config = dict(
    d_mlp=448,
    optimizer='adamw',
    steps=5549,
)
MLP neurons of a small language model. Each row is named by its layer, matrix (gate and up: input weights; down: output weights) and neuron, and shows model dimensions 0-191. Each number is 128 + 32 x the weight over its row's rms, rounded and kept within 0 to 255. Numbers have three digits each. A neuron's up and down rows have the sign that makes its largest values positive.
After each neuron's rows, "fires on" lists the tokens most often at its 100 highest values on Wikipedia text that the model never trained on.

L5.gate353:124154120114168130183137114119053161125144173149087149114036131108102093166145159129086204080097076084161097100147140140112128140191150124132137147100209139142131093066146193154120148114199128133157108110105138127139136078154162099119125136136168162133118159109157110141138110084109137118100129158178117116123163108136118132151120092131111094120171139167175144100138114093136191146133195025178122128156115168129174157165141159127118085090093098146069107097078154138084121165136142189140175063117130142169110166180162140114125102073155182108128111118159136179088169103132086127
L5.up353:092150097157107116176165169143085140140135167123088105140115127194101140106135155113105142088087094136128085092137131117146100155159175155108084120126086127069164072114126128137102103107150159132130096147119126073071081102187114131107103161099106194073127161124128222125127117116145160098130138144160174085174143139131031104149123132094154107126148145179173061127172081112138115111105145150121137030119139170155178186128180152100083162120180133143130115106083181145158107143142103144136171090130053124230126153118124140183119142111184150108136149134095100102089126106140118145
L5.down353:066156146180129154167123161088129117139162162090175144106130113138108154127195076094168126154112136116116139138124121103123163154081089135155067144121096143065130097070107076125080102197064132099121074189134131107095091070134127191131104136089109075112139140126092144120157072087164169102110135079125109079148060148139127100124141165143199171124142131133142083170175108094108091063140110116116178046098129125114190119152135132133186170189189131133175166155097178136167103126093120133131158090097078111117127138124135067177135172139134113156154121153107100105124132111130136147
fires on: "F", " f", "U"

L4.gate375:122111188104126143133170077136126192120133101052086108119096119087138113189100050119132112170083081145125151129132104127125201168118190105186089121122141129094100165161116156107173139154154094132124158113134080157084131109144141141077086105161135142068137146155092145104095121173134110129100090105155131159110097103129148126175157090128140110127177178102103143161210095094144121222132132141163155124181134140061104079124110144135153150053135139167098080093161107073165145109152154129178123117150116146214086168080141085140124087168156095100142134153149105113147161103122171123
L4.up375:109124107117158110111179138107107113120155193099102133147120115094118137130160101183110083145103165064126054108129138155122130157118099202073146114149097061093072083128121101182103180100103097156114176200156150106139078138153139092124145126137103087100127099093134116127135176155110115109114132118140104082103147109066100162150136120063119161124188122153135176139084127083147122164104098133148081087137171146121066084098063159056111104119140101172095159134088099140139144121084117200144108144102073111095104124207116128208083157135107053138146163145140159139143101150093134101
L4.down375:112126129078058179201125139100095140149099126109136133121086085137185124139103142203138114117187149136161083066114163100145113160088088129093100094116073080095061167176130144127070159073144108170135147175175154097111117105147141190086078140169116101070134173123114171179085104137136076112121145152105072126155108162140169110188085145121134116095113133158122127153118137084124070112140126120118092082124141154119086095099119145081119154117142157112117119126107091107104156062122129137121125091091135098147082138205128108192075117178196130178126146108164141174108151112116132077
fires on: " =", "oc", " mat", "|---|---|---|---", " Men"

L8.gate91:164112120125141127145168150125096224088152123082138192129086097162111168125180128146123155146122090127192145145179059109147129100147162103094156124178132080117117124137179145131162135157166154130157114118184099158153155104090111140122086118141108091121110103156143160091068127106136101095150138126077121129127163103203141120097090051123105137138094143161099148128165169170101066122128169150097091091193197168111125135113136132158097128124128097186107076168175079128055130147084150124129098060078131104150104111128149105121145136111040165142090060104187124121102150161156139127
L8.up91:110179113138195137181106126176128140085176154121138149108121108199100121137134113092127163156099051137179151065132113098146182109111133098107144099152150110071089107086130098066095144161114099005082146174107130156074135141128101134168060128128141109139112146209178138102163095158173104094148144112103106114136142143169162137153097117054222135162123104127102138122144119132120125152117173164104133120111107153106141151134072118147182055117118096171168151109152113141095131120129081148130113113168153089120118090125150087121108115094104173126127129091153054143082132171114167103
L8.down91:131124162152155155139052116113139120105121188129125064124161109148175128135084147111137116117111161089079141055092127100090124122146128175117111080087116074155094110125154067120058158112103118081116129172108141104093116167155106142206141115161135120106121107176099086154147133117136149115110059114145082137158108154090086124092065118098124138128150081109110120163132078166137153170077065162138149177147059104149096095144108091134164157141122087106110151062157100098173160092110066125107123204105093118123176092122148104086198132162160194158167175092100124098140101156128108097
fires on: " of", " from", " de"

L4.gate93:139107110075116085167132122092133132102065137085157085110183115144149119146154171142049101132149142110085121176119182127140106133116067084108146094145152081148137155110154122144087140076231127063126143075096160230169131128142176112105125115123159123110074135148146167135091136121139137145126155162127176129133172120140137148111151105091097100132140065119161134088130141124045147129161170150121151152084138100123098073140152160103139111104148121099157177138138146158112122098105118095077218167093115183151093093146090068137116115078106146108107120130147131154195040122160114107
L4.up93:147123039105109151089094105134146136155146127104129105107128198144115144123127122141083105152086190110129103168153121106116127087125124129121105114197137127068152120149205127125090136137132099123161236119088177138128078118090139141110106155130113063161147149133102154041103077167139137149093034154049133153109134137085101070104111158162207094141168136095089139116075074153089149183064168144124089116129118121150169113140127116066052142106113181151122112135149131148085112151161109102101128161120072113189114140156111108119096133130120109153137123112135138124104090165132139100
L4.down93:145107108151070146122134139180122081130126148051105145136140138096109139100107124160152143135144158137098114098091098097125143144118103113106134119091136156109213095154142083072147145109121095127124111156140156153114132162163132171115135081105140102099119106160117106141102104141117155111049096143096069116135150123135113191145178094179118200124204074150128179152157131035089086096091101126092164113200154064127117100083143160125112114079109143192177225139096155084129156166115084079117170109102099093117122171146130128133116089144167198171135116124182128137138150153158155078
fires on: " record", " me", " Serv", " he", " Notes", " history"

L11.gate212:101156116146140111121150149118088108139138158118145102148075153120132108050117148160153152105065123084104161105163155108114118097168144104132128121171116210187123179099112157135127163103160148153124119074171091108175113115122128101133152120143103108129033102143129139096154087128103082101091107119154075120129135163134148127056077065153114106159102151136109153114147123176096134197151080129136110104184075167115155104066138115162103112162137155106084083139130095078125140137085191131164107170078141136134138061100135097146096118196117105194115083164189099187065122131157151189
L11.up212:120150123113121147098141091153130124185094148136167074141098119134065145135058076113124148156119079122106123126178077058100143108151120128096120077136092091109122115123092121155102139116136110052120129132177116106069113099133147145137125163145160111229098085139112164155104112096117165121174096114048169131171110129096170132211077128159138144143148132153159122064119113146142179108166130155107154059133133090146141135104110055107182151135161125158187075149104130076141151126084079145162145129105104135119099081103062084153158111117193083088132100125175109130150172116131069117
L11.down212:088179050087104112113123082194117142141104160110163084141122127158123100091123139169129180149160132146144157130107137118104113076159115177111092091084141081121114161068047070103130114108122161121158098137072147092107125109127072114201115124183150112161124106148098114137146113158145209145117118102060079221109029125136154111160115164114070146108124117094174098091135118112092125121117128179186143115158089139133107113162074083135115124137126133079164143143132107176113111097089072113130082104158102127099112147109114095127140065109197131116109161092118144155088153163126099105
fires on: " from", " as", " ("

L6.gate18:120160177111138117171149161167088146097168146114142105139110153179170135124188103136132113147148140098133119145086138111204135137088104107113094137130136084166141167155152161096156148179124086185135099087152157153111179082145141137097111161106140127168116102154165154110145136084115172141162154062168108140156108149119130147162132124127093150147070108231151129135125150115138105099171119052182148115134083152148134127134092137165089154156177067188117155173073099105174121185115112155112181139110094145167170160123181077130096091159172110091124127069189083178171138065118101179
L6.up18:099127159107136135169168162148100119111173159168160111086126149199160135097141082104139111146146121076119086131093103121169110152074056107104115117152140071133130170133109121084171127182082114148147077102129162156095154105147144151106098167092139125149137138179115156110144143133135170096138183080178103154137094162174147134165118151098094139143079110191132124138102147102103126099133116094158149144134070179181154128132075152164121185160178093179153175144073096107162118160119081182120175145133090116167187170107149077116100107148158110149131139117179086211172129058164149196
L6.down18:071097152078058141157176127152132149123161144132161107122147136176107123122136108091126112119065107072146149106120130142156162111164124162136094127109167072097131112101113116095156159149039138140187114177143095102088128120130126139136041161133154110138134150132126164104128124100168179153132174149139147104152041142112147134132128133113146137205161127166130146172159093111138132106210111121094146093092040144170189134120070058100114191128171159138132187129088143083111108189083116197105152124118070100127141185124138132152128134095119069181131149142120135168171136104167141127
fires on: " f"

L9.gate76:146118173134159087123104157140132128078104130038136164098062147150163103156089164138104143170128164100080150134107098124231151103096107126150166138123090155125129160119143127147130132093124075137138126088121154099116148108135158134167156106125105140162145179132119124130165146092136106089124149124128128122108144181123136106079102152163110062128168115102231088034142121109161121158141137150146143111078113105147132164116128128113106181092162091108085122157109049139116203114131183148185138067087131143175190123016144097145129062145131128086159137101103118171158140104147142142
L9.up76:117129154188109068151072164109157136116089170130152149105133114132112085148074221096163173131101104089112112103091137164105162148088114151146098107147059126097103133104091064118133114149094151056186134127098126106060121127100191183140099128095153145130209145107127144157131138123125138070108124119121136134120097149114158141143095178159140132144165138078183103094122074112089131155144098166093136111089019156164132145126134105096165174112118154095141163114109095155152130089148128175123066150136148091173133136100129026171118125134143113120159165096101126171073133114167164138
L9.down76:162138150191089092167156109129144134127110099182121102175156198120085158088073162074084159094130132068112122123081106194069092149147129114119124124137086114058123135125107120107092116166150176038153160097100106196094157121104145097089119096110146152105122164087151145147114145131119147134151085148134107162122106139102145168107150208137154168123104128051137170135084108110098143160077100196079131095101115149147158087145073148143150160094136162107138121107135140166096126130115155143068103170150130165182094145144084123069126194086141158176148128150064159105150102140162118154
fires on: " B", " co", " Co", "amb", " Bro", "B"

L7.gate214:148131193086171150115143093149109098181087124077074165139135153177156155166111113081174124165049124130141084155053083077095095163111149075122132107154169083147146151131089133184121109093117139095084140107063127133181124108173100060121156142115159053104031109098140121126090107089085105154120144144154126158090107129093115129115140114182038124088093152159139142111166106138137101149139145119138184109112119108159140144131120095140110098103167141089094163165119106171136113181154212188167103154124122112070157085125109183104123134144121124096162143128118141148158116124132118158
L7.up214:141121119163102193140088129180107158127130091166072172153103107084099118122092183141192150110122125135076092137131190108127125147085085146089038138110114168137112132158106128155102169088126145161128124136102101065078131178092164170073184120154132135118093161099172101148113125137117109091115080098144141162168141092132152132076142124152141083152106075135131180096111167166107041171065139121166133125139069115167094129146060114184093151105108133157146094137138122109148188139115115142123131129155113149124176097099102135192139154209189104092136138173100129113139119135208122100
L7.down214:075195116129168151144133089135103143115132080160137174096148129077116141068121123089135144146085109118087143138141169095134107120099166085083096131146124160148148171121122085135110113150176097113157122116121101164140112141096105121110045076122163132116201159110146155138154097072070081096160150145178108138112159036150108152151090176151125143163098126130156082106086146142129074145090134131115106119066155145127043108136109103110183058132113101168190097162138152102189184159077166125114145082120171133143172081147122135135171166160199119114070131124130089166097154133163123090
fires on: ":", "ier", ";"

L5.gate305:078163134103149124134160160074049074112173146076091163104091113113107103155143109133107117182104142081170127139108116123164148102125153130106103114157148089151139125104172126182142129096162142149162128042139159131139147124147125017110137116123113145133139144193055121105179104086120140146157142093192060068088104117125110096140102154123155092155107072127167104124147130081156145147138142109195187100114147115124177088165120188150127118119155141201129107112064101155093112103101142203099126116107076139117121123162152138098085134147163140058161174129165157111158171120097153157
L5.up305:073155145133114109158123121117095124109178166140098140163082041131046106154117134083076164113115100095186112103085108150148156084081096124133095088170137084099126074084130113186179160118117160094215135131149169159101148134136097084082089113109134139094115094168051108113154087107158103153161168095183078132133068105151115114132128128138177126157102167148125126174132088045134151102150108120143187090150140135088169130174098099170166135099150122152140098118077146169126129099102106238150130071129108134143114152139144131128153145166121116122127141135152130074088152091136148150
L5.down305:113172137148161095193131160113082113132156133114152146152137073120101117129174126117117166118117137154123128144136139139149203096136083162116092134170121121042115115072145059133136101188095126111124063134098164120025081133136127123115092147098155117126114130129141113094160097049145163129150063121175069142165093096169139088129182158163183120161079112152102113110158076084102127061167130111086180084068125143101164129173080150158151151147175163120199122123108174147127107112057116183074139151122116128110117129177192132157121167127110105129139133131127144123085110089150145132
fires on: "F"

L8.gate444:175110120109116133141149108162084159095133140090105139111122166095133186113124097098126110082119109135131174172160123149129194110114092061135118123140119133181134097122116141147218134138139128168075146123161105125096113150121091101115186142145122122150175094177152110111125127070125106126108074111136113067139150118158186143078096108176044101120095140139182130135130192159124103230063181121096091080124201078086116142140157112128144091116113113116087120110124132101109097146159075042125161140149149110153080087102163126144126176071125089112091120151192154141109166075168157119
L8.up444:162103118131194071149024174135161181097098159074092086122145090157134128141095147077142125146104097087121159117110149114178169121144132121120117078114112174155135070096069127171104196120128117126181130143156172131101152121075129151129148156104085090171175079150179114125107161111106109187137110117141154144155107140197149145182096140112127101126072151161131175091150163142123134147153183150166196069120087132094123121062078142131107154095075094185107129140139081124120200169105125158173157074108144114098089102065104117146127116135108171105111163127107118163130107140150110111
L8.down444:149142113093183141144135065111125142152138097168096043129087139139132130138092085162103149083096138130164164096125132130175154122110090087100150122123132089094116105132064078179132098138130122171066109153119109127134091090142067153166178110155155078089087161126098116181085163065156104110105068046090110081160132118162106136118138049113120100097094105119150138137176187182140148142142144096074161139127121139102129129129091008130153083171133099108132126135128101182130085091143064112115150140126158142116139092094131144133207095178119121123139092120167136138167099136131144088
fires on: "\n", " that", " of", " on", " between", " what"